config.yaml
num_hidden_layers: 21
num_key_value_heads: 1
head_dim: 32
hidden_act: "swiglu"
norm_place: "pre"
attn_scale: 0.177
parallel_block: false
init_std_down: 0.0
optimizer: "muon_variant"
MLP neurons of a small language model. Each row is named by its layer, matrix (gate and up: input weights) and neuron, and shows model dimensions 16-79. Each number is 128 + 32 x the weight over its row's rms, rounded and kept within 0 to 255. A neuron's up and down rows have the sign that makes its largest values positive.
After each neuron's rows, "fires in" lists the words (lower case) most often at its 100 highest values on Wikipedia text that the model never trained on. A number after a token or word is its count.

L12.gate184 [122 148 112 133  99  90 118 124 143 112  90  94 154 163  63 152 125 154 164 129  90 162 146 146 116 139 103 132 148 115  93 109 106 107 130 115 149 144 174 134 110  86 106 147 148 155  80  93  83 100 107 151  85 136 113 116 141 110  89 124 115 156 160  88]
L12.up184 [110 153 107 106 113 120 105 139 147 107 134  95 111  52 165 150  84 130 129 142 154 149 137 170 141 185 139 188 121 133 176 156 151 141 122 130 164 107 117 161 172 127 113 128 124 135 161 165 102 114 127 109  84 116 181  93 139 111 110  96 190 157 108 129]
fires in: "where" 28, "when" 19, "highest" 5

L2.gate205 [ 93  80  90 129 113 107 132 149 162  54 108 123  86  97 141 101 165 121 144 160 132 118 168 125 128 101 123 163 124 109  79 125 110 170 113 130 106 139 117 117 129  69 142 143 150  78 111  92  90 138 133 185 126 109 103 174  80  89 115 161 156  24  93 160]
L2.up205 [ 99 143 112 147 138 149 134 145 172  82 138 126 172 132 105  83 128 150 185 135  72  84 137 116 133 152 132 138 113  94 109 147  40 145 131 179 117 165 123  91 134  97 198 106 130 168 109 111 121 125  56 159  77 133 114 133  76 146 129 173 110 128 129 167]
fires in: "may" 27, "june" 25, "january" 10, "february" 7, "december" 7, "march" 5

L3.gate410 [109  99 164 121 123 104 156 105 105  62  87 195 143 171 116 140  87  91 106 110  76 129  99 118 101 127 214 133 139 102 182  97 119  83  94  20 101  90 173 144 124 114 118  94 112 143  96 132 132 130  79 192 100 138 117 156 134 160 162 110  98 113  87  51]
L3.up410 [115 141 102 106  92 117 138 100 113 157 128 129 146 119 156 124 115  91 132 101 151  94 141 104  95 173 129  99 123 142  90 154  58 149 112 151 123  96 140 120  67 134 148 116  98 138 130  77 147  91 118 151 156 187 168 158 105 131 101 104  99  97 163  69]
fires in: "and" 74, "which" 13, "but" 6

L13.gate136 [133  92 137  97 136 110 145  99 149  96 118  92  72 160  89 121 144 129 141 158  70 150 207 170 147 135 154 140 181 130 141 117 112  93 128  91 164 130  97 148 149 162  54  88 146  72 136 136 150 160 180 126 115  76 158 152 122  94 166 108  78  83 122 126]
L13.up136 [119  44 128 135  58 122 124  97 177 131  95 174 146 133 108 113 124 152 164 120 113 192 126 149  76 145  97 108 143 123  72 134 132 128 133 119 100 136 122 170 194 139 150 145 132 134 113  99 151 160  84 154  96 164  91 186  77 187 167  48  97 129 109 139]
fires in: "is" 56, "was" 28, "has" 5, "been" 4

L3.gate57 [143 182 164 144  87 105 155 142 127 106 187 114 140 124 125 186 181  78 151 114 122 113 154 120  92 133 152 103 105  98 128 140 132 178 158 133  92 128 132 144  96 121 110 108 111 110 144 112 133 167  75 210 166 135 131 109 105  94 174  77  88 109 157 115]
L3.up57 [ 99  96 102 117  50 145  75 134 183 136  76  75 139 118  99 138 133 136  84 125 186  46 127 156 102 170  64 134 154 131 105  98 122 152 141 181 160 107  76 106  69 159 132 181 145  92 116  92 122 125 130 169 113  80 120  85  96  97 113 129  90 151 173  95]
fires in: "long" 16, "small" 14, "short" 13, "older" 10, "old" 8

L4.gate69 [ 75 100 174 186  85  90 158 154 134 140 135 103 165 166 137 114 158 121 139  92  86 179 105 155 126 145 168 109 187 114 166  79 205  95 107  98 108 169 124 148 169  76 121 180 132 160 111 165 106 134 116 105 188  98 136 192 129 106 169 122 148 133  92 163]
L4.up69 [144 116 139 166 202 128 115 109 147 116 123 101 161 206  92 203  92  96 137 120  93 138 128 143 161  69 122 117 156 111 137 150 151 156 123 101 132 114  91 140 123 139 182  82 161  80 110 190 107 150 122 200 187 111 127 137  72 146 135 118  52  93  90  82]
fires in: "an" 55, "alternate" 5, "internet" 4

L3.gate105 [ 55 149 177 104 150 190 145 168 157 111 118  93 138 104 160 137 177 126 129 170 179 143 145 114 131 141 123 123 127 121 120 142 170  85 119 169  79 128  80 168  11  77 106  91 154 166 144 131 142  83  72  99  82 163 140 107 106  85 174 138 137 113 108 137]
L3.up105 [107  97 178 148 149 133 141 144 106 121 124  73 137 159 147 129 123 127 129 151 146  91 131  92 102 119 176 142 127 160 147 156 153 171 155 123 141 162 117 156  88 109 150 158 135 168 106  99 179 130 150 126  96 145 142 145 106  68 165  90 156 111  91  69]
fires in: "more" 26, "000" 11, "million" 9, "built" 8, "democrat" 7, "public" 7

L2.gate419 [ 96 121 168 169 152  63 125 188  96 150  93 110 145  66 106  89 152 152 153  59  96 125 130  75 141 106 124 140 129 157 156  94 107 144 152 180 104 131 171 175 119 132 186 148  77  48 119 136 118  96 190 120 107 146 160 166 124 129 119  45  98  79 110 128]
L2.up419 [108 154 186 194 125 118 102 178  91 123  90 107 158 125 160 123 174 112 142 114 111 122 136 122 173 170  89 145 144 130 100 117 120 146 154 139 139 167 168 176 143 119 152 136 104 112 141 137  61  97 133 135  62 176 127 158 186 149 105  93  94  95 124 144]
fires in: "when" 40, "where" 32, "who" 13, "which" 7, "while" 6

L4.gate365 [165 148 155 158 126 107  91  99 103 129 138 116 132 142 117 137  79 185 151  89  75 107 121  77 105 160 202 171  98 153  93 137 173 113  92 167 119 154 146 120 203 173 125 170 125 133 145 120 153 159 117 127 113 149 122 170 183 164 102 148 150 118 180 186]
L4.up365 [136 200 174 183 106 136 154 120 130  83 133 180 109  72  75 145 156 118 160 118 126 142  98  63 138  81  62 127 147 110 116 135 161 136 116 145 174 107 163 138  95  58 142 159 141 129 112 125 156 135 127 100 173  78 138 134 193  98 165 174 179 140 145 164]
fires in: "who" 47, "which" 20, "party" 12, "democratic" 9

L13.gate73 [181  77 140  85 123 123 132 109 131 181 191 121 163 122 145 155 190 211 157 121 114 188 168 164 155 109 114 136 128  87 174 135 184 103 106 122 161 176 127 185 115 135 153 137 112 174 116 136  71 189 130 118 124 154  64 148 152 103  60  74 145 158 183 183]
L13.up73 [120 135 196 142 177 116 115  98 173 119 100 128 101 137 112  87 140  99 132 141 157 153 115 160  97 152 100 115  84  83 126 136 117 128  70 148  62 188 167 137 146  76 177 169 109 127 116 156 162 108  85  54 123 127 144  97 179 140 157 121 136 143 107 178]
fires in: "is" 43, "as" 14, "became" 14, "up" 4, "consisted" 4

L3.gate31 [ 68 150 119  77 170 149  97 214 116 104  77 100 191 185 161 120 156 119 138 180 159 139 125 151  96 139 205 126  90 173 165 139 105 103 105 120 110 146 158 148 106 130 154 129 116 123 133 145 112 105 152 210 141 130 128  73 182 126 148 157  73 117 161 112]
L3.up31 [108 118 145 154  93 155 137 164 148  80  77  62 111 171 138 103 145  98  95 153 115  70 153 159 139 108 134 156 112 153  76 189 168 112 141  60 127 147 186 125 110 158 141 107 195 148 127 116 189  99 129 153  76 127 171  98 124  88 109 169 121 107 129  96]
fires in: "000" 12, "2000" 12, "amount" 11, "million" 9, "species" 7, "black" 5

L3.gate223 [ 62 119 135 138 120  92 151  95 130 136 162 128  91  91 125  91 129  64 143 124  96 113 149 174  98 135 140 121  63 117 119 131 144  72 107 139 158 152 140  72  93 134  80 197 119 183 157 152  97 160 109 138 109 109 163 119  88 205 184 100 151 119 168 113]
L3.up223 [150 158 150 169 103 140 139 114 140  34 138 122 116 101  89 166 100  99 139 130 111 124 112 144 138 111 187 126  68 160 136  71 158 127 142  89 109 146  95 109 110 139 153 140 115 136 133 134  73 101 107 143 192 145 166 156 134 142 173 153  77 145 155  98]
fires in: "side" 17, "video" 7, "wide" 7, "mouth" 7, "youth" 6, "southern" 6

L8.gate264 [112 142 135 127 140 116 102  74 203 153 104 125 139 164 129 131  75  68 162  80 139 166 118 140  95 151 145 175  92 106 180 166 136 120 140  67 136 122 108  95 131 131 140 150 144 192 150 135 154 158 196 100 155 112  91 185 109 111 100  99 143  96 122  78]
L8.up264 [181 126 157  83 115 112 167 173 156 117 133 134 148 131 125 133 145 115 139 108 151 125  71 106 156 111 103  99 136 128 122 115 149 117 119 124 143 133 131  65 119 131 122 139 174 131 160 124 164 137 146 117 151 111 138 172 143 180 123 100  79 117  94  96]
fires in: "republican" 28, "eliminating" 8, "league" 5, "launch" 5, "federation" 4, "eliminated" 4

L17.gate279 [113 106 163 126 118 152 135 114 148 122 128 168 182  87 134 140 184 136 170 103 176 141 140 113 156 164 174 112 109 152 131 135  94  91 144 141  94 106 114 100 151 102  85  94 182 160 117 140 101 101  98 125 170 132 190 164  95 118  93 140  46 107 164  55]
L17.up279 [140 172  96 171 126 149 119  53  98 140 146 106 138 141  99 130 171 105 100  45 135 113 172 162 115 127 139  84 123  93 158 127 142  67 251 105 113 127 156  87  90 114  98 154 101  95 149 101 115 123 155 141 129  94 106 178 118 163  82 127 109 116 153 152]
fires in: "the" 39, "and" 8, "in" 5, "at" 4, "baseball" 4

L3.gate24 [ 94 176 141 111 128  83  87 158 107  89 105 171 125 115 145 133 119 144 131 110 117 167 146 111 183 117 120 140 145 109 122  63 125 119 152  93  51 145 134 130 115 134 171 169  95 145 106 128 181 181 148 127 136 155 152  95 147 121  89 154 185  95  76 150]
L3.up24 [ 85 146 154 132  82 143 118 123 128 127 145 145  91 116  89 155 151 135 166 164 156 196 125 117 148 100 144 146 112  85 135 107 125 151 125 122  90 124  77 176 122 126 121 198 107 135  99 153 155 120 145 143  94 115 117  73 107 118 116  84  72  90  73 124]
fires in: "operations" 13, "community" 9, "media" 8, "opera" 7, "median" 7, "various" 7

L4.gate217 [ 66 172 158 136 114 130 126 137 103 109  93 122 183  77 158 177 129 164 107  38 132 130 112 109 141  92 145 119 184 138 103 149 131 107 157 100 104 131 149  77 149  75  85 129 108 152  62 148 167 137  91  54 119  96 103 193 140 107 179  99  60 118 191 144]
L4.up217 [127 105 160 109 154 124 148 159  87 211  94 183 145 113 133 126 148 135 137  97 124 105  52 150  98 145 132 121 142 106 146 117 141 117 144 155 113  87 171 122 112 126 128  44  93 148 119 120 136  97 139 119 101 100 190 126 156 112 147  93  80 117 187 142]
fires in: "his" 42, "kensington" 10, "washington" 6

L2.gate27 [ 98 144  96 134 182 107 122 107 148 124 112 135 148 103 164 143 154 142 106  97 137 148 141 144 179  95 158  90  93  58 112 112 125 143  99 163  94 144 126 123 151 152  76 126 214 124 134 149 174 114  77  98 167 128 114 130 153 133 116 170 106 127  75 110]
L2.up27 [127 170  98 136 133 109 155 171 163 116 132 206  65 135 117  99 112 103 100 121  58 109  86 159  92  97 126 107 173 147 178 168 154 102 149 161  77 133 126 146 168 157  75  56  91  90 139 179  98 131  87 117 141 129  71 156  92 120 134  97 107 140 118 137]
fires in: "s" 78, "their" 22

L15.gate289 [175 108 119 146 134  65 131  91 144 105 171 173  98 162 177  94 125  97 146  91 128 143 112 177 173 176 127 142 103 187 159 110 105  78 103  58 106  94 170 135 141 115 119  91 176 114  59 117 175  69 111 137 151 130 159  90 110 113  66 116 153  96 133 100]
L15.up289 [165 164  89 135 141 120 134 128  98 100 176 140 132 106 132 147 121  98 175 105 128 101 139 123 163  92  33 115 116 148 106 117 147 120 160 176  89 173 117 143 110 112  52  96 120  94 129 133 121  90 126 166 116 141 186  94  90 143  42 136  97 119 124 166]
fires in: "and" 44, "united" 12, "chicago" 7

L2.gate146 [225 162  86 168 110 131 142 128 149  94 138  79 107 109 176 173 120  97 126  94  94  83 118 138 122 134 151 105 112  62 159 135 134 165 130  83 156 120 157 165  73 119 106 129 130 130 153 196 126  71 110 101 115 140 142 139 172 130 161 121  92 126 111 130]
L2.up146 [120 108 139 179 115 174 182 124 156  80 121  41 105 105 153 158 161 108  67 154 117 153 145 100  71  82 149 139 102 187 201  97 110 138 110 138 139 100  79 129 128 123 109 136 147 131 104 167 168 114 179 106 111 108 103 174 114  99 120  92 132  82  99 174]
fires in: "not" 65, "only" 11, "noted" 7

L17.gate88 [130 120  66 155 120 138 138 145  97 150  73 110 110 111 151 168 130 140 168  93  72 177 116 105  90 128 104 149 104 128 124  74 119  77  81 124 133  63 200 146  79  97 178 149 109 180 124 152 169 191 148 172 141 109 111 105  96 121 130 146 124 200  46  82]
L17.up88 [ 65 146 106  74 116 130  97 156 144 167 104 149 100 140 158 186 150 117  78 121 118 113 140 106 170 174 107 142 123  66  96  99 135 155 107  84 114 187  50 134 118 115 141 170 140 100 149  88 133 136  83 129 150 137 118 170 111  89 199 146 175 165 142 143]
fires in: "a" 47, "was" 6, "as" 5, "this" 5

L3.gate9 [157 169 119 149 150 162 188 116  83 150 130 164  93  83  89  50 181 149 153 160 157  71 137 123 142 144 102  93 143 101 128 114 130 156 154 112  92  68 142 101  87 137 111 108 104 120 164 100 119  65  85 147 140 136 162 126 148 115 147 154 173 122  81 110]
L3.up9 [105 131 138 124  96 164 131 134 104 152  90 116 114 112  88 172 109 102 162 114 102  84  76 144 115 117 106  78 110  78  88 189 104 112 186 149 124  70 203  64  92 113 116 113 152 141 112 143 114  75 166 131 127 122 196  92 123 125 102 121  94 124 124 104]
fires in: "year" 34, "years" 24, "and" 11

L15.gate298 [112 183 117 118 116 120 155 117 118 154 138 116  88 156 170 163 154 127 160 121  93 147 108 132 150 125 144 108 113 144 120  81 150 111 116 139  72 203 161 177 125 100  76 135  86 171 182 107 116 104 202 159 127 152 133 133 109 157 143 122  59  96 114 125]
L15.up298 [139 147 145 122 148 149 128 117 104 165 119 179 177 147  82 191 185 114 126  68 107 114  91 137 150 148 166 141 141 137 109  62 161  92 125 127 139  86 138 118 161 150 164 155 128 114 109  86 177 164 182 118 138 125 119 151 103  87 121 121 116 115 172 111]
fires in: "to" 58, "archaeological" 4, "political" 4

L17.gate322 [143  79 126 113 226 136 169 101 155 132  82 104 136  85 136  94 187  91 168 101 122 163 124  95 155 143 152  13 138 126 120 160 132 119 154 134 118 147 142 182 157 103 114 119 103 119 162  66 128 148 103  66  85  62 129 162 132 124 136 147 122 140 157 160]
L17.up322 [119  82 116 136  65  97 185 106 123 158 112 182 129 108  52 172 105  72 136 110 146 135 164 158  99 148 157 184 110 153 132 126 202  79 168 126 167 128 114 177 122 115 143 137 106 116 123 141 122 152  96 111 162 165  89  97 151  77 172  87 103 164 134 105]
fires in: "had" 35, "has" 25, "is" 13, "with" 10, "have" 6

L12.gate173 [156 115 185 215  93 113 106 105  79  87 151 110  82 123 154 114 134 190  70 133 114 148 111 172 118 167 116 120  63 150 142  75 162  94 134 149 100 132 121 172  68 103  92 152 126  90 148 137 168 162  97 159 110 116 164 133 129 129 105 135 144 117 187 125]
L12.up173 [162 129 120 127 135  95 140 120 160 181 179 161 117 208 100 176 182  91 171 115  26 153 114 118  90 142 136 101 157 103 128 106 134  98 108 108 106 136 144 117 128 147  73 159 163 131 116 129 130 120  74  82 144 154 166 130  94 106 104 129 190 167 126 151]
fires in: "and" 97

L12.gate271 [162 132 105  68 145  94 115 126 117 117  73 125 126 102 205 140 203 100 141 118 124 170 183  82 149 111 165 113 105 143 117 153  62  89 123 121 146 141 142 124  77 111  97 177 114 136  72 135 204 116 131 138 128 121  87 116 188 133 193 118  63 140 115 157]
L12.up271 [152 130 122 154 191 159 125 130 202 125  81  85  91 123 198 136 155 122 162 110 109 157 124 112 121 156 133 168 158 128  99 106 165 136 119  59 163 118 154 158 127 110 111  76  68 143  94  99 131 102 117  65 121 124 122 123 133 118 105 182 143 152 115 106]
fires in: "of" 32, "been" 11, "now" 6, "than" 5

L2.gate108 [ 94  61 113  81 196 153 164 123 177 149  83  60  77 125 140 131 130  78 116 121 141 150 160  82 117  90 182  89  94 127  99 133  96 110 149 178 133  37 125 158 128  85 184 141 151 121 141  85  99 146 122 105 141  94 114 165  88  89 136 138 131 136 136 143]
L2.up108 [113  60 121  88 174 126 156 124  94 121  83 105  91  94 129 105 152 136  89 124  96 126 157  87  89 108 165  93 128 158 121 118 142 134 114 227 157  89 120 103 131 113 147 160 175 138  84 106 149 118 110  88 126 142  82 178 126 117 121 155 113  47  99 228]
fires in: "january" 32, "august" 19, "may" 12, "february" 11, "november" 11, "march" 4

L16.gate213 [ 92 136 140  74 171 194 101  80 153 186 128  80 153  94 181 118  94 107 182 120  88 155 118 154  97 143 163 115 102 207 191 127 138  87 151 106 131 135 113 156 139  76 137 131 112 191 112 161 186 127 156 112 103 125 158  90  81 135 137  82  78 170  89 135]
L16.up213 [151 144 127  82 124 123 109 152 120 132  79 100 111 152 165 120  74 125 144 147 184 136 134 146 113 143 124 111 188  92 150 131  84 186 153 100 103 205  85 161 155 159 115 169  95 142 178 139 117  43 119 151  96 149  88 129 182 157  87 115 145 184  74  91]
fires in: "as" 35, "on" 30, "is" 10, "was" 5, "meaning" 4, "called" 4

L2.gate219 [129  87 170 125 108  57 102 138 162 104 155 109 162  94 150 132 170 139  73 132 126 101  96 107 145  55 184 106 129 120 155 148 142 134 121 135 137  94 111 104 168 113 116  88 108 126 108 168 126 128  83 104 149 128 149 152 127 125 117 155 100  68  78 148]
L2.up219 [ 84 152 161 141  83  67 161  79 167 173 127 125 115 126 139 149 224 168  84 119 101 114  72 199 122 131 163  85 111 145 161 107 119 180  88 126 147  68 138 118 157 131 162  71 107 108 100  72 155 109  87 115 142 122 128 118  98 151 145 155 106 157 104 183]
fires in: "her" 54, "him" 23, "his" 15

L2.gate405 [ 68 154 134 163 125 150 142 202 132 139 114 160 103 157 137 147 143 129 103 131  60 112 157  92 172 182  85  93 150 113 145 152 131 127 111 109 114  53 112  84 169 170 208 166 171 126 139 103 131 101 204 145 162 156 152 109 125 157 105 148 163 108 130 132]
L2.up405 [101 170 127 137 132 157 141 166 135 102  90 167  81 146 147 123 110 138 160 169  84 110 123 180  92 155  83 121 161 145 139 223 142 162 145  95 135 133 194 103 161 148 157 146 152 137 130 108  75  91 144 130 145 170 133  75 128 114 107 154 161 127 152 116]
fires in: "years" 34, "year" 30, "determined" 8, "week" 5

L5.gate183 [ 72 137 153 152 163 102  65 195 127 166 128 145 193 188 169  83 120 163 185  67 118 133 131 106 163 122 126 148 155 120 159 105 121 128 120 109 143 145  93 172 124 144 122  86 115 174 162 148 101 151 144 101 102 178 104 148 182 156 211 109 105 126 202 156]
L5.up183 [ 80 151 174 138 145  82  79  90 130 151 109 198 127 108 143 165 111 143  92  91 114  58 134 138 171 160 117 154 102 155  94 109 130 201  88 123 159 183 110 122  99  99 158 131 144 165  79 123  99 168 195  71 169 118 163 146 204  97 131  73 120  84 127 196]
fires in: "as" 53, "called" 10, "name" 6

L3.gate289 [129 157 162 164 127  96 120 133 107  78 168 144 153 114 145 151  66  90  93 101 140 167  74 116 189 177 114  74 174 141  89 101 121 135 177 101  90 106 198 191 143  80 201 166 147  94 175  82 119 126 173 128  99 131 147 135 141 164 152 118 134  65 128 159]
L3.up289 [160 147 152 173 136 165 111 100  78  74 155 120 114  92  96 152 167 115 109  84 122 173  77 141 181 131 149 125 100 121 116 123 108 162  93 146 149 136 124  98 131 132 209 159  80 108 119 149  87 115 132 118 134 144 155 113 112  67 116 120 153  95  83 142]
fires in: "which" 69, "flyweight" 4

L15.gate112 [ 64 141  97 120 110  78 122 141 136 196 139 145  97 123 122 136 122 178 165 158 142 104  52 173 196 147 134 111  72  98 199 132 165 150  89 157 146 117 145 143  79 122  97 167 101 109 112 141 117 137 112  98 111 108 137 143  83 102  86  98 133 168 116  94]
L15.up112 [ 78 117 104  95  90 154 128 118 171 121  80 113 132 132 127 107  98  97 151 197 135 116  93 117 161  85 198 120 174 145 220  98 136 114 150 101 129 116 130 160  79 113 111 122 128 178 135 153 139 114 208 104  99  94  82  96 133 101 133  88 155  86 104 142]
fires in: "first" 41, "only" 8, "industrial" 8, "industry" 6, "ministry" 4, "last" 4

L2.gate115 [111 145 137  91 136 144 143  78 122  58 180 124 155 117 122  88 134 101 143  69 155 142 106  71  82 160 134 195  93  80 111 133 196 125 131 137 117 147 124 111 106 185 135 147 130 155 124 110 197 149 195 157 120 146 152 105 136  56 142 136 135  88  97 198]
L2.up115 [125 113 109 103 120 123 131 103 123 194 155 126 109 143 141 147 146 163 159 169 134 135 147 138 101 138  68 181 152  79  65 113 193 146 139 149  95 117 190 189  84 144  94 151  85 166 160 158 129  86 157 218 103 130 141  87 136  69 132  94 151  74 121  97]
fires in: "political" 13, "high" 11, "music" 10, "median" 9, "historic" 9, "media" 8

L4.gate21 [134 165 155 138 102 125 140 134 133 149 211 117 133  83  95 105 163 109 181 118 157 131 189 112  57 150 124 199 172 101 159 100 129  98 104 129 129 187 163 137 129  93 107 108 110 115 158 141 178 156 127 130 112 169 134 122 182  78 107 174 152 101 153 132]
L4.up21 [144 183 153 116  74 128 157 111 150 155 112 112 113 115 107 110 150  98 167 118 161 141 183 156 119 161 109 171 151  89 129  56 122 156 143 168 106 114 135 107 125 126 119 142 123 153 132 112 129 147 122 181 149 141 181 125 157  77 130 109 121  84 158 138]
fires in: "well" 18, "long" 17, "large" 14, "small" 13, "1" 7, "longer" 6

L13.gate343 [122 145 130 129 141 168 189 105 115 127 126  92 112 115 114  76 110 176 148 163 166  79 143 194 125 159  68 192 133  70 174 128 175 123 143 113 180 156 181 182 154  75 139  91 122 156 109 155 113 115 130 159 147 139 139 143 134 140 129  75 192 161  93 124]
L13.up343 [134 191 130 147 114 146 159 108 150  87 131 103  81  84 139 165  70 170 103 175 103 120  97 108 108 175  54 174 121  86 132 161  63 160 122 110 129 174 122 198 101 130 167  98 127 118 146  90 112 162  91 116 126 146 128  75 130 174 111 128 132 115 118 158]
fires in: "that" 19, "however" 14, "suffered" 7, "but" 7, "to" 6, "when" 5

L18.gate133 [184 168 138 136 137 106 131 107  81  93 143 170 181 142 187 158  97 160 110  99 113 156 136 104 106 116 102 127 157 113 129 159 118 108 132 139 102 139 165 212 119  57 127 143  69 132 163  69 186 103  85 165  75 113 164 157  63 112  81 107 184 149  95 127]
L18.up133 [134 191 148 116 144 154 155 104 162 101 168 139 169  86 113 150 127 143  96 111 101 120 114 147 151  88 115 202 128  96 163  75 155 122  83 140 109 138 186 151 133 125 156 160 150  73 106 167 110 143 143 110 106  97  48  87 105 155 142 135 110 139 172 142]
fires in: "which" 47, "there" 4

L4.gate444 [ 95 122 116 161 116  95 131 128 197 100 135 129 127  47 151 155 123 111 194 133 158 103 150  73 124  90 121  98 181 187 136 111 142 114 116 143 156 127 117 118 167  97 122 187 121 138 120 154 152 108 147  89 126 125  76 107  99 189 126 152  85  75 153 113]
L4.up444 [128 155 147 132 140  47 119 158 147 129 129 143 119 138 235 126 112 154 149 151  83 119 129 119 124 142  72  91 131 117 108 127  74 128 170 172  81 119 123  95 139  97 185 228 171 168 114 138 153 124 130  47 111 109  97 101 133 143 166  98 110 101 148 128]
fires in: "house" 20, "district" 19, "river" 19, "island" 8, "california" 5, "special" 4

L3.gate180 [112 114  78 116 102 123 119  95  69  46  94 109  79 140 150 137  90 143  99 156 123 115  96 147 168 148 165 103 161 132 117 142 103  80 168  75  97 135 141 164 147 159 108 167 152 126 139 102 142 116  91 178 131 134 135 197 127  70  80 112 158 163 111  88]
L3.up180 [124 115  97  85 115 125  71 115 100 133 180  71 104 115 146  90 135 172 108 150 122 186 121 107 122 156 189 109 137  77 135 150 214 106 105 151 146 141 151 151 109 127 112 175 166 127  85 128 148 120 105  60 175 149  66 113 177  83 137 172 102 128 116 125]
fires in: "they" 48, "named" 14, "their" 8, "very" 6

L10.gate117 [181 154 136 129 182 157 139 162 178 119 162  93 122 185 165 124 111 155 183  74 113 107 136 175 136 120 193 147 159 138 107  71 134 125 190 146 115 127 125 174 139 104 151  89 149 157 148  79 167 150 131 144  97 123 212 122 210 144 131 122 199 140 195 141]
L10.up117 [141 161 195 121 149 131  87 126 157 172 124 124 127 115  45 139 186  91 164 137  65 133  99 149 183  86 180  87 120 154 115 119 175 103 154 197 193 141 159 101 119 109 127 124 140  90 172 138 178 143 110 123 112 142  82 121 120  91 121 159 121  34 125 112]
fires in: "who" 37, "to" 19, "whole" 5

L17.gate140 [144  94 136 101 167 147 126 125 145 148 148 160 105 103 182 179 128 114  68  94 172 114 131 152  74 119 133 171 129  89 113 111  71 151 138 146  61 160 149 141 190 154 113 104  96  94 118 117 125 144  89 160 156 126 137 144 171  77 129 127 155 204 100 176]
L17.up140 [138 154 136 111 215 160 152  89  84  67 138 106 111 138 120 134  88 143  76 129  92 106 117 117 113 131  95 164 120 167 175 113 138 162  87 100 174 109 113 108  99  52 101 117 145 122 134 154  89 132 167 144  86 123 140  91 158 139 159 154 129 121  87 170]
fires in: "with" 30, "2" 12, "32" 5, "e" 5

L9.gate194 [142 219 139 128 161 138 121 142 124 108  98 170 162 141 129 175  82 141 156 134  96  78 139 182 187  80 175  97 116 112 150  82 129 132 139  98  72 150 129 164 108 123 112 105 112  72 101 175 145 191 169 125 193 116 161 154 180 136 176 113 125 115 184 155]
L9.up194 [143 149 117 158 115 112 101 168 116 102  83 109 167 126  79 168 179 166 117  96 142  83  46 130 159 155 157 126 157 184 163  91  79 140 132 133 101 115  76  83 174 120 118 130  85 126 153 125 102 159 122 142 150 144 152 149  93 124  98 178 102 182 204 139]
fires in: "of" 23, "what" 8, "turkey" 8, "whom" 7, "whose" 7, "to" 4

L8.gate315 [134 120 117 133 154 131 144 113 141 148  84  87  85 133  71  61 104 121  99 148 142 191 177 126 113  98 133  59 131  92 106  86  69 111 113  83 113 134  81 146  91 148 135 105 154  53 203 166 128  90  78 165  84  54 153 184  82 132 136 131 123 179 171 172]
L8.up315 [187 116 102 118 114 103 119  77 107 137 151 144 131 116 141  78 150 165 132 163 100 153 115 149  88 162 166 196 115 149  96 153 118 104 172 148 121  89 111 155 157 142  69 152 172  96 118  93  61 152  66 154 128 137  80 155 129  99 167 157 171 129  68 124]
fires in: "have" 40, "has" 40, "had" 4

L2.gate117 [129  89  78 111 159 120 126 130 127 109 177 142 177 106 183 135 148  88 157 118  83 143  94  68 134 127 107 122 222 126 126 112 137 118 122 100 109 162 146 151 174 137 107  92 107  93 157  97 155 126 141 100 106 131 142 177 151 158  92 133 149 102 193  58]
L2.up117 [129 120 156  74 185 150 152 133 125 110 109 105 112  97 127 150  77 126  96 133 140 144  91 152 123 162  54 141 137 163 186 157 107 135  91 123 128 184 152  69 150 110 135 152 146 115  99 120 137  93 135 156 113  72  75 163 161 186 112  79 126  90 200 128]
fires in: "team" 28, "teams" 9, "antonia" 5, "hampton" 5, "antonio" 5

L2.gate245 [129 126  93 127  95  74 130  41 119 131 162 155 101 113 152 114 122 103 138 119 101 112 115 126 121 141 148  85 171 124 141 154 173 143 120 110  59 154 191 118 138 127  94  91 110 126 174 106 140 163 143 144 131 133 173 142 135  97 127 150 106 142 136 156]
L2.up245 [ 89 119 138  95 144 161 124 139 129 104 109 165 107 150 168  99 125 150  85 128  73 191 120 180 116 100 160 163 149  80 186 142 117 135 157 136 138 177 115 168 158 130 101  82 149 127 160 134 163 121 116  59 136  88 141 176 135 123 175 138 149  94 134 110]
fires in: "their" 65, "its" 34

L2.gate19 [103 192 121 125 134 134 138 147  96 112 136  96 113 115 115 155 148 168 147 189 108 180 110  58 108 161 131 188 163 130 110 145 148 120 109 186 159  91 135 143 104 170 137 186 124 113 138 103 114  83 138 113 158 143 146 176 117 103 126 152 124 105  60 176]
L2.up19 [ 72 179  92 176 149 130 116 150 125 136 146 177 151  93 150 145  86 161  91  90 108 120  62 125 105 135 130 124 143 140 159 162 117 131 110  97 140 119 134  85 142  99 104 140 121 120 181  99 140 108 173 129 145  87 176 185 152 147 112 173 127  83  93 104]
fires in: "which" 46, "who" 44